{
  "num_hidden_layers": 13,
  "hidden_size": 768,
  "num_attention_heads": 12,
  "num_key_value_heads": 4,
  "head_dim": 64,
  "intermediate_size": 4608,
  "vocab_size": 8192,
  "hidden_act": "squared_relu",
  "norm": "rmsnorm",
  "norm_place": "pre",
  "norm_eps": 1e-05,
  "positions": "rope",
  "rope_theta": 10000.0,
  "rope_fraction": 1.0,
  "qk_norm": false,
  "attn_scale": 0.125,
  "bias": "none",
  "tie_word_embeddings": false,
  "parallel_block": false,
  "init": "uniform",
  "init_std_qkv": 0.0241,
  "init_std_o": 0.00472,
  "init_std_up": 0.0241,
  "init_std_down": 0.00193,
  "optimizer": "adam_variant",
  "learning_rate": 0.000371,
  "beta1": 0.9,
  "beta2": 0.99,
  "weight_decay": 0.14,
  "lr_head": 0.00319,
  "max_grad_norm": 1.0,
  "warmup_steps": 564,
  "schedule": "wsd",
  "decay_fraction": 0.743,
  "decay_shape": "sqrt",
  "final_lr_fraction": 0.0,
  "batch_tokens": [65536, 131072],
  "max_seq_len": 1024,
  "doc_mask": true,
  "train_tokens": 1043000000,
  "max_steps": 11308,
  "dataset": "wikipedia_en"
}
MLP neurons of a small language model. Each row is named by its layer, matrix (down: output weights) and neuron, and shows model dimensions 384-479. Each number is 128 + 32 x the weight over its row's rms, rounded and kept within 0 to 255.
After each neuron's rows, "fires before" lists the tokens most often just after its 100 highest values on Wikipedia text that the model never trained on.

L10.down844 [193 137 136 225 120 123 129 156 157 130 164 145 136 161 140  79  58 106  72 146 119 167 114 128 116  74 109 125 101 115 119 122 102 162 118 101 150 152 157 115 108 113 175 165 155 136 124 117 157  93 139 181  52 138 120 147 109 170 166 146 108 183 179 123 153 129  60 136 129  83  87  32  59 132 133 168  96 103 147 126 140 101 106 106 117  97 114 102  57 164 160 133 147 136  62 136]
fires before: "\n"

L10.down3601 [171 126  92 126 127 104 123 138 123  90  90  94 160 152 111  87 125 131  79 100  79 146 113 117 158  96 215  62 123 148  95 202 119 112 154 127 113 174 139 154 126 157 111 118 118  68 156 156 162 146 126 110 121 144 151 126 163 146 175 124 181  86 131 145 127 144 115 138 144 118 160 126 110 127 153 130  85 146 152 148  84 110 127 130 131 148 139 120 122 108 182  84 171 128 124 132]
fires before: " ", " |", " ("

L10.down4145 [119 163 120 115 129  89 144 157 108  98  71  91 142  54 133 103 127 173 128 169 193 108  88 124 127 161 101 107 112 150 167 167 142 154 134 167  68  40 170 110 139 132 174 153 157 157 104 139 171 179 142 111 121  75 101 186  83 143 106 139 109 113 148 142 148 131 142 108 128  77 149 173 173 111 134 101 127 116 144 116 185  87  94  84 168 120 155 148 128 103 111 100 159 118 157 152]
fires before: "9", "8", "7", "6", "5", "4"

L10.down3143 [146  87  80 125 126 172 107  57  72 100 176 103 136 165 156 131 191  81 142 185 105 180 105 143 128 129 116 103 195 157 149 163 140 139 114 156 140 178  79 202 137  89 122 150  95  84  67  92 170 106 183 160 108 119 143 149 122  62 101 132 116  90 136 198 101 150 115 116 153 107  84 121 134 114 149 126  71 132 128 130  89 108 102 137  97  99 155 130 169 156 133 160 123 123 172 136]
fires before: "\n", "'", " You", " to"

L10.down2416 [145 132 116 125 175 151 154  91 107  86 128 141 108 113 158 153 140 108  69 181 142 114 138 143  95 132 148 141 152 151 137 149  98 172 112 126  74 146 131 127 130 187  94 122  68 112 166 118 130 120  87 174 210  84 159 175  99 128 127 162 148 112 179 113 102 123 113 145 140 101 111 174 125  92 138  87 131 137 119 143 142 132 162 208  72 144 189 147  98 196 122 123 138 154 155 122]
fires before: " of", "ation", " World", "ing"

L10.down4246 [155  84 140 144  66 139 111 183  99 168 132  69 152 135 137 160 237 140 135 146 104 132 141 105  95 116 110  85 133 150 159 168 165 142 145 100 114 105  68  47 196  98 124 135 115 140 163 130 152 134 119 141 132 105  97 128 105 174 108  71 128 139 133 111 123 102 121 120 145 114 124 123 141 127 153 171 136 186 113  56 141 106 125 108  91 112 142 145 102 155  84 106 128 176 132 130]
fires before: " |", "0", " mi", "6", ";"

L10.down1974 [203 153 142 160 143 174 101 147 143  90  82 181 103 139 119  73  90 162 118  72 110  93  91 142 111  91 108 107 159 118 134 110 137 155 130 132  66 124 191  77 201  77 127 129 103 136 117 115  69 146 157 128 129  75 142 167 149 118 140  95  85 112 163 112  74 141 128 174 132  88 121 133 112  92 143 144 124 163 121 140 149 118 155 132 159 191 111  88 188 114 123 131 116 133 145 120]
fires before: "0", "en", "f"

L10.down4375 [ 65  81 150 182 172 137 150 128 105 140 112 113 111 197 173  85  93 136 132 122 146 121 142 131 167 128  37 121 154  93 122 128 146 194 159 151 123 144  95 103 148 109 101 130  59 108 128 174 160 166  83 167  95  66 128 117 100 125 121 112 149 143 150  79  40 103 180 158 120 146 147  64 178 112 131 144 112 136 103 136 124 107 127 140  82 127 158 172  97  84 105  80 110 110 139 134]
fires before: " ", " ("

L10.down4462 [154 178 133 137 135 208  96 183 110 127 140 153 156 111 147 113 124  69  80  99 114 102 141 129  96 153 112 160 127 128  93 108 134 147  83  94 145 129 142 197  81 136 139 123 123 174 126 240 100 158 153 141 185 155 133 145 112 118 124 138 127 169 126 146  40 102 150  91 118 129 127  77 146 137 115 134 153 137  76 126 132 166 112 129 138 116 108 156 153 151 120  75 146 105 120  84]
fires before: " ", "1", "2", "0", "3"

L10.down534 [159 127 169 137 142 104  87  82  75 132 137 119 115  93 161 174 148 151 133 164 140 127  91 123 170  92 126 149 152  99 139 173 153 116 163 116 160 146 134 114  88 130 106 133 135  69 163 143 136 149  99 175 162 118 108  95 160 126 152 102  82 152 144  82 110 191 110  77 117 117  92 160 110 117  93 121  64 188  79 106  85 146  72 154 188 162  99 134 191 131 183 141 126 139 155 136]
fires before: " |", ")"

L10.down774 [139 184 144 115 137 132 141 100  93 123 143 110  61 130 148  70 107 164 127  96 128 187  73 115 139 146 135 164 100 164 112 199 151  90 182 111  88 173 100  83 107 142 143 161 166  67 132 161 122 183 184 135  87 137  84 146  91 155 222 130 131 167  69  96 163 136  99 138 115  78 113 102 150 128 104 110 169 136 136 122 130  93 133 182 126 104 165  86 144 107 148  88 148  97  87  78]
fires before: "9", "8", "6", "7", "4"

L10.down188 [158  83  95  93 106 119 169 102 106 164 116 144 115  69 145 106  78 152 163 158 124  45 158  84 134 134 148 175 137  81 162 141 159 135 180 155 120 107  95 125 134  87 105 134 153 123 154 128 111 125 141 161 146  93 123 123 121 210 114 114 110 161 155 133 111 149 114  97  99  89  75 141 143 123  70 141 114 128 144 140 129 152  79  99 143 144 107 153 130 121 133 171 124 100 139 118]
fires before: " |", ","

L10.down2850 [112  99  86 133 128 164 108 175 128 128 105 138 138 150 136 115 133 141 179 137  90 129 184  90 114 147 157 102 110 131 150 114 148 165  97 144 118 103 159 100 113 168  99 158  95 157 133 191 107 162 128 161 133 105 122  61  76 133 123 121  82 158 158 138 134 111 132 134  98 169  85 137 101 136 126 101 147 120  73 108 162 142 116 120 158 138 121 117 157 161 134 142 114 191  95 127]
fires before: "\n"

L10.down410 [141  87 210 114 165 160 151 141  98 129 143 134 110 139 126 128 106 104  84 142 116 117 123  70  97 122 138 136 159 132 123 149 158 158  39 105 128 113 112  64 144 102  58 136  76 119  98 148 132 102 113 103 162  88  89 132  91 141  61 142 138 178 154 127 117  68 121 148 126  63 154 119 170  26 107 188 136 119  75 151 100 148 117 139 141  59 131 113 120  82 119 105 147 162 153 165]
fires before: " |", " ", "m", ";"

L10.down2628 [168 160 104 147 108  97 144 118  94 135 161 173  67 158 152 130 101 149 139  96 150 117  96 156 110 152 135 132 122  87 108 127 103 125  99 117 115 150  85 103 122 140 106 143 134  72  78 160  97 105  92 118 153 125 101 156 168 142 194 102  62 142 116 118  99 125 134 135 104 165 128 106 119 173  91  80 157 201 109  94  94 123 178 108 148 139 139 104 170 138 157 153 125  69 126 119]
fires before: " |", "0", "1", "2"

L10.down3849 [ 84 162 172 129 165 128 114 133  95  88 179 195 125 108  74 138  99  72 126 149 147 115 110  81 123 122 117  73 159 120 162 109 172 143 171 113 131 187 109 116 145 142 127 137 139 143 133 102 111 103 151 141 128 156 154 114 177 165  85 138 154 164  95 124 164 135 150 149 101 161 109 118  83 102 135 153  88 181  96 177  54  82 162 114 154 127  85 149 135 112  81 147 169 109 156 162]
fires before: "\n", ")", " ;"

L10.down3928 [152 110 118 109  75 101  74  93  89 109 130  88 106 120 138  82 131 104  99 146 167 134  80 110 132  70 118 130 149 115 141  61 159 191 173 144 137  86 127 105 177 138  93 157 169 116 105  96 176 154 153 122 155 156  96 127 120 121 119 116  90 162 127 131 150 158 119  93 155 178 142 102 115 135 181 116 101 133 128 107 147 133 119 102 108 153 110 123 103 118  96 119 151 142  91 149]
fires before: "\n", ".", "-", " "

L10.down3380 [145 125  68  99 134 124 110  73 152 138 119 111 139 126 162 163 138 149 131 138  85 112 175 155 193  89  53 153 203 140 163 107  91  62 149 166  93 101 111 114 124  84 202 113 149 122 154  95 164 112  84 113 147 159 133  98 121 161 166 136 134 123 155 110 125 156 163 122 138  84 128 175 150 129 129 174 162 110 116 123 141 160 128 199 135 156 133 152  57  72 135 109 157 166 163 125]
fires before: "6", "4", "7", "8", "5"

L10.down2777 [145 151 147 198 128 220 103 121 120  89 162 154 104  86 138  93 120 103 101 155 130 162 131 165 109 123 101 141 156 145 108 143 122 134 110 116 164  96 133 102 151 160  84 110 152  84 103 159 120 129 152 181 199 161 164 118 134 109  85 118  74 102 117 114 144 111 117  93 181 158 138 140 135 139 146 130 115 170 128 108 126 134 143 205  85 144 119  77  51 150 113 114 137 122 124  72]
fires before: " ", " Sep"

L10.down4350 [122  98  75 138 155 111 159 103 138 186  92 140 116  74 111 127 125 155 153 133 106  77 121 102  98 152 139 123 161 114 173 123 115 166 147 104 134 100  94 130 132 126 128 108 176 103 133 121 143 136 118 196 124 171 124  66 115 184 112 118 144 205 133  83 119 152 116  91 119 111 125 170 140 155 118 134 117 167 161 117 123 130  97 131 177 151 110 182 134 125 141 135 145 155 168  92]
fires before: " |"

L10.down2528 [143 170 120  99 173 176  96 207 149  94 108  93 142 135  73 129 158 141  96 114  86 103 107 138  94 147 140 120 123 121 145 185 122  99 137 131 130 109 114 197 156 117 114  67 137 127 171 123 108 114 129 141 155 131 114 117 165  77  80 140 125 118 120 139 116 139 118 105  93 111 177  69 107 101 157 136  97 103 128 122 159 183 110 115 105 158  75  69 119 146 122  88 176 103 156 183]
fires before: " ", "2", "3", " in"

L10.down3169 [130  82  95  94 146 144 170  93 134 139  80 110 159  74 115 151  71 126  73 119 126  87 185 141 200  98 118  90 149 108 135  89 107 106 135 143 110 158 151  94 149  98 152 151 111 140 143 126 199 160 187 129 116 154 160 142 100 162 142 136  71 162  80 140 138 155 124 114 148  91 120 171 106 141 104 115 118 114 168  87  79 203 141 109 106 143  76 155 133 129  73 166  94 104 124  76]
fires before: "\n", " to", "UN"

L10.down2961 [141 139  98 120 116 140 124 142 181 142 190 112 196  75  84 144 123 133 181 108 181 161 109 139  82 128 133  97 107 118 104  89 140 116 150 172  94 149 110 132 159 131 143  85 127 129 101  67  80 150 151 167  90 115 109 179  80 134 134 120  90 113  79 155  83 137 118 192 138 166 118  81 153  72 125  99 114 115 127  83 102  68 134  99 190 129 152 120 168 194 162 115  91  89 164 124]
fires before: " |"

L10.down884 [159 155 155  81 108 122 156  97 157 109 128  98 130 120 188  98 121 130  64 102 134 143 180 175 143 140 168 160 147 151 158 105 106  90  90  97  81 144 119 127 120 125 147  81 127 134 138  87 172  90 101  93 106  93 102 133 139 117 139 150 146 119 148 193 143 110 155 160 164 130 121 120 136  90 119 115  79 120 109 148 122 185 120 103  96 169  82  88 135 147 132 136  75 197  62  75]
fires before: "\n", ":", ";"

L10.down1845 [105 126  98 204 173 108  84  88 188  79 126 126 131 159 147 109 100  90 124 131  94 106 135 138 160 130  39 129 127  97  17  99 128 127 134 165  95 187  89 135 188 132  91 105  99 107 116 187  93 112 139 160 130 119 180 120  60 115 122  81  94 130  56 130 117 167 114  87  88  86 159  54 166 126 136 133 105 120 142 116 122 146 174 188 137 123 137 105 116 139 128 109 144 165 161 159]
fires before: "4", "3", "5", "2"

L10.down921 [138 102  96  79 160  82 151  97 140 181 109 104 147 136  53 115 115 161 111 154 151  85 141 106 135 104 145 106 119 164 109 129 139 159  97 102 178  35 113 174 121 120 119 104 125 105 117 130  99 105  88 243 123 134 120  85 154 168 109  44 112 175 101 144  90 144 148  91 117 138 143 157 134 175  90 153 123 112 162 137 101 127 111  66 133 133 153  60 128 101 126 155 110 132 137 124]
fires before: " |"

L10.down3918 [ 86 100 112  64 118 157 149 126 117 126 113 115 120  89 107 147  76 152  81 100 101 131 110 164  91  95 127 100 153 154 135 121 129 115 175 108  94  93 106  95 105 163 156 102 195 110 105 127 175 149  74 174 134 141  68 136 129 107 124 190 132 111 155 126 140 188 140 136 144 109  83 113 196  95  97 123 109 140 182  84 142 115 165 178 116 118 153 107 117 156 146  90 116 126  94 112]
fires before: "–", "-", ":", " -", "2"

L10.down1638 [147 133 139 171  98 110 119 129  90  86 141 150  83 188 143  64  89 166 147  78 124  97 153 135 115 128  83 126 151 111  88 206 112 128 129 109  98 104 105 161 153 120  86  98 131  93  91 129 143 128 134  74 169 147 127 114 124 162 103 122 111  79  79 117 203 137 102 131 110 153 165 102 130 119  81  97 171 161 138 156 125 145 159 134 157 114 102 105 109 158 136 109 184  89 161 160]
fires before: " "

L10.down2697 [136 146  79  68 125  93  83 144 172 128 108  92 166 110 135 137  73 172 117 166 131 176 115 132 135 196 162 139 118 150  84  95 131 174 153 134 152  65 186 119  79  66 127 178 163 113 151  95 138 123 164 164 115 116  91  67 106 208  84 114 112 129 133 196 113 107 180 213 135 105 222  98 121 121 107 140 139 166  84 112 138 120 195 166 177 159 160 143 153 138 131 136  83 105 130 103]
fires before: ":", " (", "\n"

L10.down2931 [130 162 130 145 130  57 136 133 159 176 143 213 103 171  92  81 143 151 121 131 125 152 121 148  84 110 129 146 114 120  65 149 156 131 122 151 116 113 159 154  71 146 118 104 146  94 124 140 167 156 168 125 127 171 135 117 113 104 175 132 103 143 117 160 160 141 140  71 143 113 122 160 171 132 112 156 167 129  92 176 158 175 144 202 133  84  93 160  95  78 183 191  85 146 148 107]
fires before: ",", " ", "9"

L10.down3502 [ 79  96  81  89 147 110 130 167 137  86 136 133 105  87 128 111  96 161 174 155 107 135  99 123 105 144  78 109 144 154  94  75  98 100 166 197 138 125 117 100  53 141 122 147 207 129 153  82 157 135  69 117 209 187 136 105 113 114 188  72 118 173 111 130 119 154 117  87 129 100  76 102 164 144  60 108 127 201  80 110  90 106 141  67 155 146 163 155 116 141 182 167  57 103 123 115]
fires before: " ;", " |", "\n", " ("

L10.down3383 [131 119 117 133  96 133  85 122 116 187 152 103 134  97 124 140 153 126  98 153 133 152  94 138 125 174 116 161  91 135 138 105 110 106 109 213 123 138  92 103 100 122 136 170  67 133 177 178 166 110 118 103 146 116 154 120 170 117  79 100 142 153 130 131  83 125 122 107 195 190 144 134 100 104 102  87  94 201  97 162 108 178  81 156 177 112 147 175 171 148 127 134 137 125 155 148]
fires before: " the", " a", " to", " his"

L10.down654 [108 124 138 148 163  93 159 100 175 163 147 133 120 118 132 140 106 190 178 118 138 208 162 158 112 115 113 202 168 131  85  87  74  72  98 140 110  72  73 186 123 169 169  96  88 118 131 121 124 149 129 125 199  86 117 134 153 129  97 129  84 115 157 144 134 119 183 159 159 140 135 103 134 142 152 122 175 133  88 138 155  72 165 123 108  73 161  85 178 161 105 178  55  89 139  87]
fires before: " |", "°", "."

L10.down4390 [ 84  81  96 127  84 130  65  97 102 183 146 153 124 103 151 106 123 120  64 158 144 161 146 173  70 163 125 136 218 111  79 133 119  86 176 105 110  89 121 103 101  93 129 130 146 180  69 146 155 126 135 139 168 108 161 122 116 154 161 205  91 136 142 153 163  70 105 116 112 160  80 103 126  76 152 135 112 132 103  89 115 235 123 156  71 149  32 153 147  96 155 141 141 136  95 171]
fires before: ",", " in", " he"

L10.down2944 [174 174 105  91 105 146 132 148 137 131 155 115 143 151  68 132 124 109 138 134 196 139 167  97 135  86 133 126 129 128 112 120 111 106 149 169 137 108  42 135 162 145 141 135 146  90  81  92  97 112  96 148 179 124 126 111 126 117  61 120 143  73 126 101 108 104 157 106 188 116 148 129 155 149 127 143 115 133 157 140 111  69 122  91 158 133 140 171  73 150 142 162 118  91 130 125]
fires before: " |", " ", " (", " ed"

L10.down1087 [174  77 105  96 134 102  56 120 105 115 117 132 121  95 120 132 114 118 177 162 157 108 148 111 144 116 123  91 121  71 138 169  93 110 190 114 183  95 119 143 134 112  79 149 143 179 108 111 151 117 114 161 137 116 109 111 111 100  83 136 103 146 102  90  99 167 119 163 120 127 110 172 138  64 137  88 167 189 111 136 147 115  83 121 110  86 114 129 116 118 150 130 108 128 144 120]
fires before: ";", ":", ");"

L10.down4133 [ 57 145 127  86 160 124  74 154 115 202  80 135  82 107  61 108  72 153  96 169 107  91  96 100 101 189 162 112 116 189  95 155 101 147  59 118  82  99 117  99 127 162 148 100 203 138 101  90 151 107 149 145 177 150 110 141 133  95  63 139 129 131 144 144 109  96  88 164 124  92 114 143 144 153 159 118 115  90 126 123  96 126 174 143 104 118 167 114 128 107 150  89 133  96 126 157]
fires before: "ur", "u", "ure", "ul", "order"

L10.down1534 [ 94 102  85 168 132  93 131 148 102 131  73  62 162  94 101 127 168 110 173 128  67  75 131 144  18  87 130 174 118 171 163 165  83 130 188 125  52 119 100  84 122  62 202 127 116 171 120 142 115 141  63  96  93 143  71 173  87 200 138 135  85 107 178 195 118  71 115 141 148 113 162 157 159 106  99  79 141  79 130 126 165 136  71 134 141 172 145 103  99 111 136 166 149 139 182  87]
fires before: "5", "4", "6", "7"

L10.down1659 [101 121 156 144 184  99 140  95  63 131 149 147  74 122 106  97  61  90 139 120 110 134 122 131 153 150 121 185 176 111 151 135 161 110 150 100 164 151 121 144 131  93 206 124  88 156  80  53 158 162  62 174 115 132 158 135 126 153 181 176  58 129 112  89  79 169 186 185 165 117 121 105 171 119  98 109 148 108 179 184 168 139 113 108  38 117 101 152 140 128 167 136  90 143 124 188]
fires before: ",", " and", "9", ".", "\n"

L10.down3817 [125 150  94  66 121 127 125  79 110 159  78  97 169 139 139 187 134 129 109 173 110 127  98 100 137 116 157 166 152  98 129 135 108 197 172 129 109 143 111 168 220  95 148  89 124  99  81 111 125 146 159 149 117  88 118 185 162 148 130  66 121 129 104 141 146 134 127 124 142 133 126 152  74 141 105 184  75 157 148 109 210 125 128 192 126 157  81 108 131 157 107 201 117 155 132 142]
fires before: "\n", "A"

L10.down1967 [142 144 117 173 142 114  68 148 124 108  71 144 113  91 200 163 161 161 161 131 114 115  87 114 116 156  94 124 143 206 154 154 165  93 197 160  65  52 189 104 180 147 221 136 122 110  35 105  73  97  45 130 110 104 190 155  71 154 134 134 194 118  79 146 115 177 120 116  92  73 169 154 163 167 112  73 110  97 108 120 168  96 131 158 122 135 161 110 103  94 149 180 115 119 160 135]
fires before: "5", "7", "4", "6", "1", "9"

L10.down4221 [114 168 101  88 173 131 103 156 139 159 138 142 135 124 113 123 158  82 133 113 226 173 130 181 102 117 134  89 115 169  94 107 155 159 146  85 143 105  59 101  66 165 140 149 167 134 156  57 146 121 148 101 185 153 145  90 131 172 120 112 121 156  57 170 117 126  99 189 153 110 144 116 195  79 126 113 114  95 120 106 139  76 124 113 103 132 164 133  96 196 146 161 131 183 105  94]
fires before: " ", "–", "ier"

L10.down1850 [180 149 152 116 108 135 100 165 123  95 114 127 144  72 109 113 113 125 168  82  92 146 141 112 106  97 104 161 149  99 173 127 145 122 144 100 178 144 171  70  77 168 168 168 104 122 117 184 147  92 173 141  65 180 132 122 168 164 148 104 121 112 139 128 134 163 131 116  82  89  76 134 143  78 114 130 100 159 143 169  92  77 144 123 155 173 114 126 124 119 199 124 105 128 167  88]
fires before: " ", "\n", ")"

L10.down609 [ 89 142 145 156  90  87 176 136 172  86 117 163 108  73 140 146 159 119  94 128 112 146  85 130 131 105 158 132 115 120 165 143 136 142  94 148 159 146 177 150 119 163 143 141 153 119 118  99 120  97 150 162 154 161 180 179 120 174 102 127 112 132  31 134 116 162 142  85 141 124 186 153 122  85 139 107 150 139 155 112 117 136 126 165 172 110 106  98 172 122 107  85 116 133 111 111]
fires before: "\n", "|", " |", "==="

L10.down815 [ 74  97 120  68  61 152 132  85 159 144  77 130 111 113 137 116 147 140 101 129 116 102 156 148 155  95 122  92 127 127 134 142 156 128  96 119 134 153 147  76 147 142 149 107 160 118 109 124 132  96  97 135 131 166 131  97 126 157 111 215 145 155 159 143 115 197 132 137 163 132 128  68 119 137  88 105  79 120  99 178 142  86 139  87 169 149 134 115 163  62  95 151 104 152 124  98]
fires before: " ", " F", " Sh"

L10.down4136 [186  93  59 170 118 165 203 136  83 114 140 135 122 172 145 118 119 146 101 111 152 151 103 141 119 128 146  77 137  69 115 127 200 137 129 115  95 101 116 136 147 123  85 114  98  73  91 137  77 120 109 130 135 119 190 153 137 154 129  48 130 100  90 111 149 119 143 186 130 147 148 142 145 132  67 109 133 146 102 153 175 102 101 100 125 118 160 124 151 151 141 119 121 148  86 113]
fires before: "1", "2"

L10.down1526 [156  43  86 127 192 114 132 155 124 106  86  85  74 127 184 131 122 169 157 141 127 101  95 136 106  93 138 124 144 126 134  61 123 156 135 133 123 103 117 134 132 183 201 111  97  97  84 123 120 164  86  82 121 132  64  60 157 168 149  92  55  89 133 124 124  98 119 139 151 142 106 112 168 145  84 184  91 192 119 134 174  74 105 127 176 145 168 131 181 190 149 150 122 169  90 146]
fires before: " ", "\n"

L10.down1538 [174 221  81 119  67 160 138 103 211 145 137 103 171 149 125  99 105 134 153 116 117 132 142 133 158 125 150 147  86 139  47  99 118  81 161  86  72 195 110 153 110 114 140 158 108 151  91 143 175 130 107 126 102 126 116  98 171 178 169 150 153 180 118 145 107 157  69 123 139  60 150 118 117  47 122 135  77 133 168 138 145 107 167 144  80 113 120 100 106 146 131  92 149 137 145 153]
fires before: "\n", " The", " In"

L10.down1320 [152 101  82 139  87 189  90 120 143 138 135  81 104 117 102 121  78 150 161 157 140 107 204 149 120  99  93 143 118  78 153 203 119 139 173 115 186 129  95 129  47 112 165 139 173 144  97 145 188 111 146 126 181 168 110 107 121 162 156 119  75 136  96 122  73 149 117 134 132 133 126 127 163 159 114  70 119 150 109 138 126 158 127 159 110 138 126 146 126 162 172 165  66  76 167 120]
fires before: ";"

L10.down3822 [138 104 141 143 109 135 146 119  98 159 123 177 155 134 104 203 121 143  95 121 173 127  89 136 100 140  89 116 104  73 130 113 155 109 121 135 131  81  97 156 153 107 111  93 147 151 152 154 125 115  91 137 169 170 121 144 178 149 137 145 120 107 136 136  95 163 147 142 156 137 129 144 109 135 139 101 117 136 158  90 148 165 140 143 139 109 129  66 139 111 115 102 172  79 153 142]
fires before: "4", "3", "5", " "

L10.down1699 [130 170 163 180  81  49 130 118  90 138 137 134 147 147  96  97 132 176 108 166 140 147 135 151  88 131 116 109 177 130 119 126  91 121 143 105 177 122 180 183  87 111 116  64 177 172 161 148 130 132  79 158 145 120 154 122 153 108 139  99 150 117 130 100 181 158 198 173 104 154 163  59 128 175 187  99  76 145 140 136 126  90 106  88 155 115  58 124 171 128 117 102 109 141 200 126]
fires before: ".", "s", "2", ".,"

L10.down400 [ 99 108 172 184 133 166  94 179 135 119 148 105 120  36 146 125  70 111 131 100 137 143 126 135  86 110  96 124 113 148 118 139 158 152 132 108 130 119 149 133 207 153 179 134 134 160  77 145  83 122  98 150 157 177 147 136 126 177 151 158 128 136  69 166 161  83 176 129 120  78 229 119 189 121 199 106 171 161 143 132 127 134 163 116 111 139 163 158 163 143  91 121 116 145  92 148]
fires before: "1", "2", "3", "8", "4", "5"

L10.down3418 [115 130 124  84  83 100 162 128 147 154 128  81 107 114 149 114  74 141 116 120 159 133 122  89 179 141 143 167 190 147  92 135 131 101 133 145 114  86  89 147 145  61 151  76 144 103 137 137 115 233  59 164 112 178  90  58 116 171 160 135 160  96 146 126 116 160 167 158  74 108 107 159 124 112 121 113  93 119 122 106 152 143 108  92 139 172 126 172 176  96 162  98  87  98 154 117]
fires before: "==", " ==", " career"

L10.down4402 [128  84 136 146  71 131 161 131 187 170  81 108 163 127 181 157 105 125 161 141 171  55  92 138  84  85 109 187 117 156  90 178  90 131 180 162 138 117 150 125 110 130 102 116 104  78 131 141  85 137 102 132 174 111 182 152  88 138 166 146 131 102 128 205 100 127 173 142  89 112 146 130 139 151  57  87  95 119 121 116 136 162 103 175  77 126 132 178 180 117  83 205 132 135 121  64]
fires before: " to"

L10.down2233 [123 114 132 167 120 156 168 118 132 168 138 160 145 155 119  98  77 122 103 123 130 132 115 160 142 149 143 121 121 162 115 107 169 139 158 143  94 162  73 120  96 105 132 110 148  93 181 163 181 108 170 168 203 103  86  76 139 133 105 113 132 178 138 162  96 137 140 124 136 156 156  94 160 134 144 115 151 102  83 132 162 178 101 153 105 109 162 126 109 138 144 147 103  95 133 127]
fires before: " ", " the", "-"

L10.down3254 [122 102 126 113 120 103 145 166 178 160 107 134 158 124 101 106 188 129 126 164 134 176  88 101 141 143 109 118  77 120 143 153 110 108 114 105 101 159 120 120 140 118 105 154  36 121 107 124 114 182 122  76 139 108  96 148 157 104 124  93  98 139  95 141 114  85 173 136 153 113 174  75 185 136 122 137 123 172  83 152 169 123 151 138 157 135 108  95 215 102 105 150  96 113 115  89]
fires before: "9", "0", "8"

L10.down1564 [ 78 188  94 135 136 211 136  94  85 120 189 145 137 141 147 112 105 122  87 194 160 166 104 155 187 172 106 151 144 158 183 139  51 133 106 130  74 100  93 116 118  54 118 127 103 119 156 118 146  68  85 156  99 110 136  80 127 125 168 137 157 126 129 133 121 173 137 164 128 184 106 149  84 153  92 134 152 129 111  76 126 173  81 111 103 165 128 129 157 141 178 120  90 122  90 149]
fires before: "\n", " the", " a", ","

L10.down4037 [ 95 130 161 159 130 141 132 116 131 105  65 150  91 122 121 118 127  85 149 186 100  90 101 119 153 121 145  76 104 129 138 135 132 108 128 125 104 155 142 126 146 113 163 193 104 114  84 130 156 128 114 158 129 127 116  96 168 156 163 108 134  89 135 112 130 194 137 123 123 101 142 146 160 129 159 158 136  54 134 160 165 152 116 123 152 116 154 171  98 126 100 117  98 147  92  79]
fires before: "\n"

L10.down1613 [ 92  96 103 166 104 115  93 125 125 137 151 148 141 165 103 159 102 124 197 143 160 142 155 122 166 130 155 122 113  78 126 137 128 114 128 122  83 153 154  87 117 134 123 142  88 158  66 150 138 113 107 129 154 114 114 160 116 102 149 151 110 135 127 122 155 139 130 202 142 126 169  69  79 146 163 139 115 197  92 147 188 174 141 123 101 142  79 125 110 147 149 150 158 116 187 184]
fires before: " was", " (", " is", ","